From a checkpoint of a small transformer trained on Wikipedia: 3 heads of 64 (1 for keys and values).
MLP neurons of a small language model. Each row is named by its layer, matrix (gate and up: input weights) and neuron, and shows model dimensions 0-191. Each number is 128 + 24 x the weight over its row's rms, rounded and kept within 0 to 255. Numbers have three digits each. A neuron's up and down rows have the sign that makes its largest values positive.
After each neuron's rows, "fires after" lists the tokens most often just before its 100 highest values on Wikipedia text that the model never trained on; "fires on" lists the tokens most often at its 100 highest values on Wikipedia text that the model never trained on.

L7.gate120:105143086172135143138112123105142128107126119104141140120112148087138144082130156167128108102147173161106121149083137143184156096112140119069159085109097116094145115159159090131131133150126108151098121169100133116103097147129101151117145162125097138128152157130104173123121105080115092102133124112138171161117120112121118127157114149127121121112122161159123084159098141109121143183133100103123147132118064145154151123098154123112109115112107106159087112113130118127127118124086135121128119150120173123098120128109157160120105133140124136130153137119121086175129104091143061147
L7.up120:062099121126134150104135095102142140099138120162120134134141128167166160118128116145142134126180141121130153131150112120141151166126107171138099122129117184166142104152141107091124101114168109121141114123167177094147143157106175127154114130122151142141154127200116113110112128142112130138112110144135124109145127143153119142103099122146113082147142152104138130148122067151128139118081136194106123156122151139150095069134132108137126109120094146159127134090111139143112145118150143122131117170124113081169131100127095114116087122129152136092143151132207108105124119127121126160
fires after: "\n\n", ".", "\n", "ce", ","
fires on: "A", " a", " D"

L5.gate572:089109136130144104103100147130109096134162112103112119189124117135148092141140090128134165101145134113157141131098101134117116184105134169124147134149139126084144155130120127184103107108092144165152152126128153121096117122109143136122110166113153160115150097137192062157091146077129120102136099100142126137126126135158137115114153126092118092110090148118143165116120144131132152132137161114108140156156158104162097121126144099115117134148128116067146098102120128070157134092128151145118119122162097111157150147091132112143147145102100124117136094187133122158126109094143119131
L5.up572:163128142182126148123146158120138123171158113171110134151124087128128099130160129114167101139126162151113128141134116129125163144134134136114132132062153133151183189119148152089138131095143096119072131147142141088152105122173148125172156107118132118132112127113124107114132112125113150087105120151115100131136166113111139164171112133147139106105116145147123101141111159124122128121079111140117102102138171119104136120173130145141120171079093105119119135145132158174158114096096143158119166149144138136131141143097163110109130145141099179133125107160129071143143157106127171095
fires after: " pro", " W", "==", " Pro", "ro", "==="
fires on: "b", "eb", "gram", "A", "est", "l"

L7.gate158:090172164090118118114143110138138133109156161107086136091148145078115117116130107141117106120154148154102114148131115158167108130167159107091095154129149170082120142105158125110108133098112134139106119172110150126114164081115135149111107099184114107120114116144157107130112153113105131111101150129121127143129110118127074153180089130139155144131145131112150097129136117127096125156108172162158166141141133186120159132128092159114131146109091127155117113131133112155096116082116134124119181073084114157115130129099107134126109134079097126124141111115113172129113103136152090128
L7.up158:102100098150130116125088087092149046136138126114148102126139153111154118120138152147113134141155112165129132136113161126103161108129104116141164124114096114116138142138109082157137107084144109124122102142123180125103098115096103108098098111139151114124101135091125172165120100088201143127150131134146127139116118138118137105146070124114134109131171096066135131121135150115111115147100104149106117147104115131116131157111155088109101102107145083143127149121095125146119130107163164124142116098128122102150115169107084075127139125090136136144136182129144119106093134111118119173
fires after: " St", " G", " F", " El", " al"
fires on: "ep", "rom", "old", "ab", "iz"

L3.gate330:145086147146157126202139151111156137120166146171128145105180147123090159111108114089090178104122101141133177152137149174095116137159125108144150133116160110117164103124086091086156118139120126108126120131102108108138127094127148162157128120130131172075128166152167127109126131156138136108146145127143141115143158101086134127181156137109126101084108157137099113172131115092106146153123122129106168140141147092121122154131133144138127145111137101090104150147130139132117096147129131130110167164081138109133179148116111095121152145140124096127153122170104087132123147109142123120
L3.up330:142115153134143122158125133092148100126103144120144161130157165152088156125142109124086143083104072160165145173104098157086126118101127106141138131159146137095102117151058110133125130120136122117113093144124115068108144115111131171153132088143134161092152165115151112145116117174159129134153150126134135142165163067121140136132151124122153130083141156155114120117138108095101133132125152090131190116119132106149139125150150120127116182148111085105111143145113131150103116166111140116117162144108150119085151147107080123119133155168118141110116138167153131124166124156108139129
fires after: " play", " produc", "and", " football", "ist"
fires on: "er", "ers", "lex", "ie", "z", "an"

L3.gate352:135110130151131139119126131140109170139146128124124134171141118116123167115146109110151121113119175092159151173139096114138126162123090065104127178136129137169150109111178107107132094118107133118106108169093139148164123123134135148107151140143133149102136154129110123089119105104132124105083128136133106103107097102086136107101172170091087110153117095145092105124133158140152129115139150150094151172132116176138106160129128124168113101161128129100092155135183122083154157105142145085124183127181129145102138134115143117136154185135102128131127122123113123140106124104114092146
L3.up352:117149099125135114118142158120136147141129156161155147160152086125110167103135127146122118116134159107142129161095121101126121154131098060077099170161118153169140142110159095118127106127126138085135127170123141115141135127138144131112146117167149141118127143093082130077143076115162139140089142164114155105115121098101160102117162155084107142159131078167113124116123150125154151104120153135120108154114106151132123110123116090147119088166116125078100105134161107081133137112103127088165162125154115141119089109106088107123153141104073153134107140119127102139111132112128134171
fires after: " —", ";", " |", " Total", ":", " Q"
fires on: " |", ";"

L3.gate26:139115175164126126144094129173144132089147151168152142108164124113131092128161101125143133121130143149131133103114160148118113132128156142091095104106142145095113110134118149119144154145150103137110155111088122156146138134117136173084138088133089181158138143129124125114143132105104171129101121115130153208080178125140130162060139130134097100134095112150145107146104146126153121160124116116154157135092156131122149161133095136132154133132120068130149116164125077132109130125164085100128130133140119132122150091117100115147145136141122154102114132070123141145150096133157077123
L3.up26:164148163177156090106128136135124084076150164148081108147162135121152110100115143149110126099144183113148144105099121177130092168145152164168132120054151111142142104136119137125130116106129105131150150133136133125163133105122150118130178126138089144144121110089118104143117107153102177123097149142148093142072125159156143106129154154121121142128116114084136116140127109115152147114085131106117115149090119134146152144132119147118084159137118180106155146129134125119123127144128162167164137102164134134124122141111169122117136193115140125126119123098102174109128144133142168152
fires after: "\n", ")"
fires on: "-", "\n\n"

L3.gate77:085155103134115100163115129115174158169148125111116116167143149123126128140085131104122142080148138074124164149170106117126099137106111123089119127075162123142169150148110080094116095132122114159138110102120157091142129167119090123112110133138158134143165130150137131123126139127101109141144113092121118075135120151159136111107149086149153085090146155144116076148144118126157092117126169135095159177108139136132146088140169137162102127123144106117116112130101130140174132103151158111110115114136151115139152126129095155132100103094080100168131132139091147102122105102157118140
L3.up77:098149145115144108101200135124123140128122149176113106125107110134129110084083154131132127152102126142120114135090088138108101110156140115137156146122128133127108142121129127184128183116134145096141132130160131130109140109150115147152087147141102185155113130094094107109124139104144130114104143100105107188147096110138096115156129152156119128129125127113122165074084162095139144140117144116162104126113138104140128118105125144032103113160084137140140105121172159146131111162127115121128140118101067126103129127120129131123105114123124137106090142172129134149164162177160126145
fires after: "ate", "ie", "at", "ud", "ener", "el"
fires on: "g", "im", "re"

L7.gate417:122109137123141131116094148081125138170092176134145127105126114108157103123131128138143169079131174126120103118123142160100170132149150143110093109115100129097139086148103116161104155146112148118141108127093110102133105139116127137118134155133132185135128124182111129147148166126118201120104097091102156126174166152119094131138126111146135099121130155106096099135095147172137122170124135124123136121142114144132152144143120111096169139118118102118132137152120105143113090114153119105103134150114119102136170122112090098159144131191158152168146152162157172175172118124095145142
L7.up417:146145129122150140127112188154111122128133138104105126147126108107119093134130139187149134124120100120158075123150159141133142110146136143098086148096102143141130098158085108116110136164146139177093093150116118158166145126138100109125170143151097122111133135102141140087162109149096152178159131136136156116081102142105070109173130110102142104151134126149137078131109152127152128127118146134142106103132173119113150120114161104138139075137144125118136100131133120119070122101142166091132139146113126116118112105096112119145162118180098137111186132161103131127139178108161156138
fires after: " her", " his", " f", " ch", " w"
fires on: " b", " s", " d", "ild", "ather", " h"

L3.gate428:088118124111127148118098141111113080114132110119056134144129090108156083121160131129162096157082151129150134133135152156155101152152156153096119124120170097132146119149159129108188142115087115132134148089131138100171119107095116133098102174167097106129124113116120157141129105143127145120113160153127129141101127155149149116084150159148118139153127144145106126101125112150141124173140081171148121098092093132103134141141113143132077118137119152123106155112140061144147123147123105131113118142123114117172124113105178104129148089111160130144146176125121159123136132082119094155
L3.up428:122119132154141122127104104156120094074101129134157141110134056139145139108158160119071103182150111119123101123108085155164127114134122142126122122133113119117120188146158094114164133113121130165143118149109082141146114128153105133137075148166115141103126160165117183164162104143099107168158123122118094124122132143133159149109114163165193111109108095109139116118114111116124121117157112138155137104098109173111121117104088139079127156148124117114081128140133133139160130127129089086121115161135096139137127117115129098122160158122161164127151119131119104119138120147140098180
fires after: " E", "he", " (", " sy", "\n\n"
fires on: "m", "f", "===", "p"

L5.gate62:136123135125146099183124116116144118085156127112097138130107104122119113161106134089106123159138155137106094122128173177127129159131144103129117129153115141104118131073140099126162130143173164157092126111094093129169118119130088141129115136122123135154147147121149139117114128068104124132117137132141119065151126114151156171149167111143157104106113157105099097107071134095099100147157111138088127100167103120124119122104148110131153091100138119164100138147171139157132158072103138163129130147148176112120118092123126158161104140153155153113128135141155079156103124114124110090
L5.up62:124103159137118086101121109100144134090101127129144138111143129117113114171165138127115108149138158094139098096098112116147127119116143134115133119140077152125081149114113135100130157104136099176148120142123133109137104109163118154122081114078202108160136110125143142157097132120114109105124100146110111106141125126186175129175096160121108107112098104144081175106156114143163101148161163120178154128127148111168121138084130178124075132163094128080151161134111125157135154132126121130174129124103107125122137126124120111129126163135112136127141088123155168129160119123123146098
fires after: "pl", " H", " R", " re", "l", " h"
fires on: "as", "ol", "owever", " sp", "ac", "or"

L7.gate555:109122153144131162101127151125143130150159095162118160077145107125195140152137105153149128132120077087101160096106096112140129115110141147112125108118118104145095105150097145142114088114166109117148105174139103136102141102148178165116079139132144162102139139112120117143162125118133162135093127125136130131139132137140148127131082136163151108130173122139109096158130154125159084151142143134116150154121123131168145138149125114118125157143137156112127120140122109145126125110157132133069091149144132093197171142140111077147137143153119082109155130141076110123102159078153092129
L7.up555:120159157098129158121110126141111127159131117149114134130148130086135138117122149063110082122128134099091092130152112120107126171104158095115155178158159167107118131126148139085151125173120095098118105145111163155131137106110104122147104105180153074119115129133119134159169126105101145110120136150126114115107139074159125134112125122133140141170161135107183106166100125155135122118100108113123143185140089145138130153121115123135116159134174093099118119107090132125149142141140148092155122139107138057084139172115082127135122092104143126103119138137124143104100115122158149159
fires after: " ", "\n", " g", " gu", "ident"
fires on: "if", "ir", "it", "1", "8", "11"

L3.gate155:165121151097133128171128138110096120126119149132153127132116148157143114212137110096135121129123117143105118096123104152152115145118131099078150111148127111121125154139124110108141079141146115106160093148118110130141096136156154152122092112127120154129146127150140092123138108106127158133075119104171127079136101104112116076130151126156161157127105088122135122171100128123082121147171111150088146124142129093108129117078118094123126097145097119130121114111149097148189098095140128157142103066115105131171142107165128124101152165160125092133109107117174143096102103115134101108
L3.up155:144145122116100169136130103143122120134115135118156170145143137112151089138081087101091121087142102126135192131143115131107118147123141129133147123144133137134129127081103116140141114147114142127123137138128159123132129170142130142135144128068167178130113135142172104099135090100139142188139117173111167122116140122105146098100180137133124119167159136172145125132147082116111127161122155101152150155113165134123091151104094141092120096166087090140153145120131121170128209147127124121135126126097109183114114131114150140124113158132128108139103094153128126121112154168101079109
fires after: "oin", "ond", "ug", "ig", "ov", "G"
fires on: "on", "an", "ed", "ip", "c"

L5.gate77:112159119132145146151125159108116117133151126131159135124128103160146119167094078134121099137120142144119117135140135139132124150088180154144087108140144165119150097118112143158158117149120120136121130150105140122148187135113089125121143140108092134123159111108158149108113151131092133073089132165047127080133159133134106129135107177156130113098084125133114110146137133105147105168158079167155158108102127154133088150126140107147118098085116118158135123126092117114131131089095123111127149105120161136142115155126141092099131137114155125086124112174074164158138128081130111095
L5.up77:114123110117147132121108189117117136154151118159126152098151133159111110094113122136111191112149146179098108090121157120090097072119131157121131147105112096143126130127095133147130123156138097135129130113133147139142131121151103163145136137111149127137092128121127176141096156089094155125174125122118091159162133150071115134122121153195104139109113109139113151162124096142156091083156135120136138101129123104130133136118098094140168162124137131123094151122146123104145161096097113114113172180116140146183149104098151130163141144093088161138158150105141096113115130132162132099
fires after: "il", " pr", "ol", "yl", "un"
fires on: "it", "v", "an", "act", "icip"

L3.gate102:126109123098087131134112152124148167145140138143147116134157107138112161129108102101132153084156138102131157140135145153127159147146093170104097138102152131153152122159132069112112108156153155108100155113095145098118090169126079143134138153106138162149136110118161112150101110086135141086094153112143100099121137128119135089145122125121100135115113117131116134168133165136135088151102113135096149139080135132181099073113113131164109131132100139183095133130162159105137114105185158135138098146112123093147112098123123118160104118172120087148075114114122098142089125116098131127
L3.up102:160169149161128126096128105108080148123091150131129125152100094110134147113090101129155133107089178113146128150133137147120139112140121101113109112120131119133151161094156132106123108169105142163116126146138153133117142119176137144131119137143175107133145133090134116097129139161166126171150132098072168109113118132121090109129101125142102134169137157128139108105106117116090154118095142137123115127123130172125117087137168145083130094119119142170111129164122149076130134143119142087065090112135104123133135147134158101138094125106093090144173108161169129159075144116085153160
fires after: " G", "ed", "g", " g", " app"
fires on: "l", " by", "b"

L5.gate149:106168100125114146146131093143157100119133094117125128114120094119120138132072107114136155146116167147119110116102167144113120134152123125130136148136133123138150130120161108136130096146078103095127128060125118154142150087128147119123138146068102073125155143163163174128102133154130119088132118136080117104147148139151179144137135107162139132140139155171133101100103133130135145169088116129131147181131099110095126133123115165146114085128109113101098112131105092126131154136087108117087116063130129099131146171097134107101136102182139089086129118144104128147125150131138104093
L5.up149:120090124114129080184156158114105115150119088097150100177102071174150139125138118131070146106132140134137133135118087100105134095110128105144144194119128092153108151120124125088143118110135128148163127175154091093102129137147100127127145104154138150108116150124079131176173179092077150113141143092147133157105114127118148098112140113174097120163096107108130155119114136120119118160169125157129100088134118139107133114116148134138130141118130121126100157143117102124117116111121142138125130136117097145164128168129135102111101126140151184159102128154143143146108129130107106180
fires after: "\n\n"
fires on: "=="

L5.gate45:122104091103106185109133143137150164139100127097141153159138105107137126102104123101126180105185134169105134124150128122160161144116132135133092145202156141146152107081170133148122108160122117175110115100118136094135149123160137108123131112123134148183132115168172167113079150092139129096115101098150119145148123130169132111129111086187113088108101104127113123097110148102095128144130161129110159123171120128159134123104143140126124105137128081139129131115110115125121118108131110144109108142154159152094116138127124130119101067134115139105110107139125074124104135079133111124
L5.up45:100175102149127109133168155133126121111153118152112128115132090132111136119115143059148152151090149160102150163094131112157116147161149141154121082116132136118124122145149118123145120139118106102091142116135119137114154116109089159123108089140151109089120143132120153130149129114132087142098092112135164096140175108097157144069094162132138150116137139099126127074141145150091103095111105132129099127109106162099137188141190170132143107140119155112163084127131118099121120154093125103112174111122160102064133133107130165110113136089143150101140134097109127124106133153127135131
fires after: ",", " is", " in", "r"
fires on: " in", " loc", "iginal", " ", "ated"

L3.gate249:097124095157153126135112115109109128144129153130141130135123134079124093150135130159137129120101130150153142123079171120165125211140152158095125109131106116099158079136129135130153129141140106107109118167108161122140110142153121143114104166101091150137144136118137177144116140135097129127131139060116090132130133135179132107125136148173108119118117163121103113141124134123151135136077142153140144167114139082147141119124165087143097118118087116124104106120143081150137124115139111136153155167145136089091107139124085124157149150112158127144085154101100156159119141119206159116
L3.up249:127147102139176094106110103119135134129122124153134145137131119109138106143128152134097126135144135125112183107139134106146119169152142126147110153117107100078151154141100139117140134115143140138131119139129127092154117110137114147129107150090088090157163111136110129154118098109119129113130111072107104140093136123166103136129175111173128144177087139087148137095124090119156124116104179108086147148157139141116127118177185080162087124140110102124128112136134103140130104120123142149174151190163122081102080119102138150131149143127140094156136143112141182132092131132191144124
fires after: "ot", "\n\n", " S", "\n", "at"
fires on: "u", "===", "e", "l"

L3.gate95:104081114132161138119134161120168111116092140124119154120110114102145144118129115169127146142102128165149125117157159154112136150146117127082132116179135097135143102146131149145124147111093059104113151105141117118166129122126187194139121115060117159114116127133164148116133173131120114160082135111122155181132108135138148145159105129119107111104152129102084143122150140107172124124146104107123133122114101081135117133120149113120129144144117132129115117089160130191161111147097136122146164112140111120106133128134161131144130139081195117110177161106156124162158122153139141148
L3.up95:086136110106154157092109160146144114116117121107139119136163113098149166128127121148100156127098133095097111087134126061153131145140125122138162111148141133178140099135142108114073146148159084112132136181173105124132128142138162156148108127090094117110156127142116158143166128102156104166142139169128138158110105096117149140122120120104117088123151138098132098111164144139178169095132126106138124146138161123131123124112103102167136109130143123127075125125176136143113193145137118145167150145113150127152149089148124126169127135098134146109166168126130128113056156135120116133
fires after: ".", ",", " ("
fires on: " |", "a", "S", " a", "c", "D"

L5.gate264:121121119109159125185097137103102132133155130101079127168132078154129080139142138176155159106106138125114158164137164136117137093123118112109137126154129149100140121117133122137176120130128136090103106088132139167158090128135111111137113107126092141171116108149119157128129145142172118164121116122144131159167088133111145110119179125151117110099151103109112095158124161133133125097157140125133152078128112123138154151147153135151129119166158147161110121113169108125139139098156148129108122084098113103148153150144177103171091135166124160104120125153084145121141149083083080144
L5.up264:104137102148149098146170089152110120116140121142103136123099095119123114093122159111132154125131132098123108150111101125141106137146157136123162113133107142144093095113138150104154139134154086110135127128154126063125142116152172100092135140148127145096121140121144113159105153099136088116157155108131126117101113102119163138166163118154095118130127082137158078135147105159144136081145082112169116140123138128122115106118137097154153134145145103120140107123129116079094116143064138095104127132181149138095149121138103119172088150126154170126116109102104072173148126148069109162
fires after: ":", "o", "i", "0", "a", "u"
fires on: "00", "et", "is", "30", "e", "ol"

L3.gate623:105100148134136102168171134131104100167141123115134099142139155110126086073064136133138098118110163149122112136147172131131092128081134121100150116128150117096119132136120156122100126112122112138132100143140115145137132096134150161145126121144116149126092115097114119090102134136117169150096172122130133147148129153159101086102143124146096116132115135146125124111161121103092165139158112148157163118151124095171121124097109089096087128152114078123113095129146124151136139180160140126151182100107098139133088092170101160131121138108153152174113131186171156126150146128162146135
L3.up623:127124165141136078119114153108147123166110149145133160135141140096156113125114109107136104151151106100119071082150081142094149050100102128155112143116142144149152121132131111104089183138069147134147112084115163069150108123145132107134107145123147152176140133122098128144135085126125162130170135134115111112166104143138147131108141126161130097125107129101149131143161096113138162113133145147157142117089100115078125143178140120139134163159147134137143133134131121125164152130165157091132127126124110117120115144140123121121101146166135103181089101135095168148151121100135140091
fires after: " —", " w", " qu", "w", " –", "u"
fires on: "ar", " |", "l"

L3.gate605:144167142164170146122111110140096110113160163121102106096143073130122162116131101143126159163090141110126140106090158104128119150189117142140122144095136098122147086128115122126157101113118109138136149091130089167110146101141079154069130098139116126125134158123106140147104108139145157117131141149117148151067096118146165140139104124158100110104100125139136108133129163137129123146150138128130101130128096096139147138158115111146133161111155128094151132103146096143084118137131118159095134132107138121142107149133068133120176162138139129128153209095091165117114104119138168165
L3.up605:129108106092114141116143116136096117079120108096124127124110166151154121159142120081148104133145143120140127111123142168120113096138099139132187145100121140119134068184105140151129153157107106128154106110128130123131103107070126157097096140102114134118162131110117148097094143136138124098175126138146141091117181120104180153092144143130127072141108164124141103154148148128121140163151073134173149099099086104103106147140119201160119141125124144136098148133138097110119133119117098129128156106130126134131119138066141109123113124112080118150139140111107120147143124104124130186
fires after: "\n", "he", "ne", "a"
fires on: "-", "ck", "\n\n", "z", "ber"

L7.gate79:164123121098132126154067138153188167127135134098133149153143074108109136111143110098128153121156117138126122127107153158100121161115125119151133101157117088115166120093187146146158127134124172098133165143136079096098126124160110112118164209116102138138138124121131149153115135128121092144168144138135093143112126181103089111146149144116106102110162130123143133131109164121151128139154102128162110108138120129117138079135122155129146160109097137139136107119109133123114095122117123128167112132127143153119143115175106112132109176151177145096159170125177143109173117115151152100
L7.up79:117106148122132156110144114125153167118102128161158143128125104118145138126145161102146112143124144157114131148117072090187160107154106122146125075153087082126138136161128121097117145138119144085126143130116141111110123067139103122128138131095137149115106102194152119135128119125091072066128130082110121138177158122145086150119117092132111123118175095115132087110130161113104113178138159153139127134114134164130112124124106133141103116136108147145132134150154142170098132109127121152125128096144118137119119114159098119096104152147188179131158162104132131113160163133157148102
fires after: ",", " January", " to", " April", " March", "ince"
fires on: " ", "2", "os"

L3.gate554:147140119152139140185129121127177146134131134084142133170189155133120176148066098136123170081116117125151142162136116175143144160137151149098173124112149133126145136112152122135138157169164151132110151138081132156100111136154134154174130129110147128121154150118158095123132148090099105120120108112115097159128110127119117123136140101113128091143117140142130119129095135091101150141128134128111144092137107080098146109156126100133136141149064085121128117138124158136113091136160111132096152110122137091170157173131095102140157150103132122168123081150119147124158116121178099120
L3.up554:136165124127126085124126125149132142119087102134127103176110160140142191120080155136134125120133112122161153169177136120133134139096127144109155146131148168164136141129179113108154157113172133118133111101117105150112122142132143118196084115127144154118175110132129099120074097129097119060130106076097120136098106159146094120114118150123172144148152102112108094089116127153131117118121113121112140115126153136113117134125150139128130128143116184160137144118130176110106123129148142133146119137168132111111140112152122174111085161099167082163181131159107150130131127124099134138
fires after: "at", "it", "ut", " ar", "ear", "ren"
fires on: "ch", "c", ":", "ts", "t"

L7.gate592:122132106146130159146093113137136135125116173110107123150155119091102125108111113111159115160142116149093165111155137118135165146129131164167087114177138106140148112124171104139132081100125149119139128115102115116081101149157120123135098130137142167185082129144161128078137089128098135135144175120163124133121120136138088134122098129140131101093088160148143124094097146146031109136120149132112142130102124130102110129128113144142129135155112148122103083111098104096099113111092118148143140119113128104112144153122118137192104145098166121111080121152163104085125141098129123112
L7.up592:156131150120149121149121134104125093152122081163108114097133119142144097127136136148081095145126108072120114136087094099097149096112158101155135144141136139100126135143090162144131094103150114089137154135125162137116102144120125117128155125117096175124099119154117163114127123097100123121116154132119142090119117128133149120113093104126154153147146132111106129165124164104202116136128138108139134136140167149110126073098101073183095094152111131129120128135125111143156138131185187089128131121105115163149131118107130107128156118126096121111132118096077117176074153099147138162
fires after: " "
fires on: "2"

L5.gate617:145118144116154108113093136113158184156166145099118149166139103134120091124118070119113110139132168123140101123110141125143100103096131109147147157142159128180130149169118144099129105110134176122126135119143137131147156136140127148146097135158141154173152163169139107125144146134145159149106118123140158141132109119163098115193137099133124137121127144158142150144139134097101148124133093119098135136123132115134109117091132120155147099114174040098170128127143129087112148117143135146106129117131160131130156192133110139135151131160162181157151150154082117139088096105127085137
L5.up617:167115084080103163125118151110104151114160143139111149156149130175132142158156191127111104132127083129133160126130119159164142127178107146145144122153147098146149133135160112137086155110137160105126119146155107114155139166087122147133139167147124149123117136109145154114154096126136127123148107110170156115164091093112072102142169113133140128104128092124136131152142140125119103096118117105142128137104112169080136113149160142152130141116174107163135145160139145126101140131085101076157115155150151148128094135133136123125140106112130138114163123126060084124181109117174128139
fires after: " all", "itt", "os", " em", " an", " s"
fires on: "il", "ow", "le", "y", "her", "erg"

L7.gate327:108115140088108120055126128134104139154143108126130120108140128117137108131093129123117154114125146134067138131091163146118102162148170131103155103121142122097151119106106107064118117084095142173136132102125141141091128140098123112118136168139084136130130129098107111178082149116106127148116133128125119096169110136112097080194101123097105118127113151159122141136105133103135135110146146122102138144125202122093138093146136174087121105148134154133089094145161114116177103093159111161110121124128083125115127154130093131154127120137137098116136098167086109146128136125130137139
L7.up327:129154158132124148160113128113094124119097173135131137137126155138112098121078162115180156146120083140125169134138165125104112097109076091127118125116127156125123134136151101137123103119172160120127136125123111149121147129119194133119092127126121106146123137137119107129139065092152178139118133172142121074133105120108148115138125102134087085055120140119109088095139124114095124121095166136126132130107156157114154163110131100116105118107077111165123112124113133163145102118120151114121129143134153112131104140109135126119112184118113047163143136134119150148106126122093175140
fires after: " f", " t", " g", "ig", " G", " F"
fires on: "un", "ul", "ak", "l", "ug", "ree"

L7.gate433:094108148166097188170143180126090162122131106104133113187113137116117113110116132069086104100132118138120142156139110167116133085129128112120115118151096115130120109101106140139107123152170132115103146123134123108152084154159148139117153094112149108126124104129129094130102101086134145102118098095111139123111149115131134103105123099170102097103118098109136136144091133040119125163141179111125113130135152120101113102157138120140136125121138126112165132132133093162079108131161125163069143152159142174131140147115129118144115147104141140141150141159109117121108110137189142145
L7.up433:140081131087135084102118130111155122166134133154152129102148104151115137191145147142137105157125105124117101082144118107145163136143139108128139131132087120128120130140090122126122113138126171141161130118116150118138127121088115132169066181124117108155083125136126118138155137125112144123177143142157112155168099122127116100145095132141132109083091149145118106125133093125138108101132121111111156135114108060153188126121089090112121151114125163129150077133110170179129116115139157132157127129110125130109115166143078114124146117121101165148156124092101137169092103151090163113
fires after: "us", "os", "et", "em", "enn", "s"
fires on: "p", "el", "w", "ess", "ff"

L3.gate278:140116142140161170096082130121106093107126144081156093091134141118091136088127116157130184145125126149090117075091132129131139149111153087151143169092162161127138157108149134121132190109129149117118152132109141149123136135147148141097136092145144171120147135144107111128143173095093132128132146071147129128123109140170113107154117075131107092103098192111114148150111157141172151160146154155120126123137095123114098106124116130171129128124132095112125110131117119104146087140100130123114140142139116123092165148143128122151184120158099130117132115121101121129096117087181149117
L3.up278:092147166129149163142137123127101090144118149144091124131149119131125082098120104151174046142112154121106107144114108140116126150126143126095174134108126154119108124085150088117122135119127127084141108149145172081142154116138143164151148133150096111129104124121132117145088206139124148093138145141108150149112138131142122094131100135154140092131084097116135132127127133148119112134100158138152121122112119186118131152121138114148119167115145160100137090111152136199113098125119127172133135120111099149131085139153089104070111139110126123160134158143149116145090100145149125173
fires after: " comp", "am", " ev", "ir", " stud", " mov"
fires on: "ent", "l", "\"", "ar", "os", "ed"

L5.gate223:094121151143176169100095120139113113110125154146101145128130114096136177109093108110135152173092193086111089137118122138126108136161122142097136123151139160131108128105136129104112161143130098146135119106116130153129115127184104155155111121139118128151118133136158127109094147116121102111150081105148120115128131129169109127182111101105105084123138094070115070167101156116135158067088129138115155118150085075118122154125084149139143118126129088119123136114122104164135138102127082107107145139109146152128125111117105100127134122129134145135113078171118130142102152122095108095
L5.up223:126125167119151152096137133105106142162108130140089129144131106121121135080155117133159151132126107118127143137127137130069103143167121171122100126093131116147135138161119133087106131126100177124135144101099141121144125118107116096106160070108123117147159129107110131176126164117148161146105120134103128115090148134168141184142137122141090141139112171127145117114107108113157133145122178145084129197153124102127109124112123172160120112108105161115125139138141133119136168146167137136123125092119103190148071182074115097129114094129073096129098131118102143122127128118165132130
fires after: "ab", " Ch", "a", " comp", "ac", " app"
fires on: "l", "ar", "ed", "ing", "ap", "un"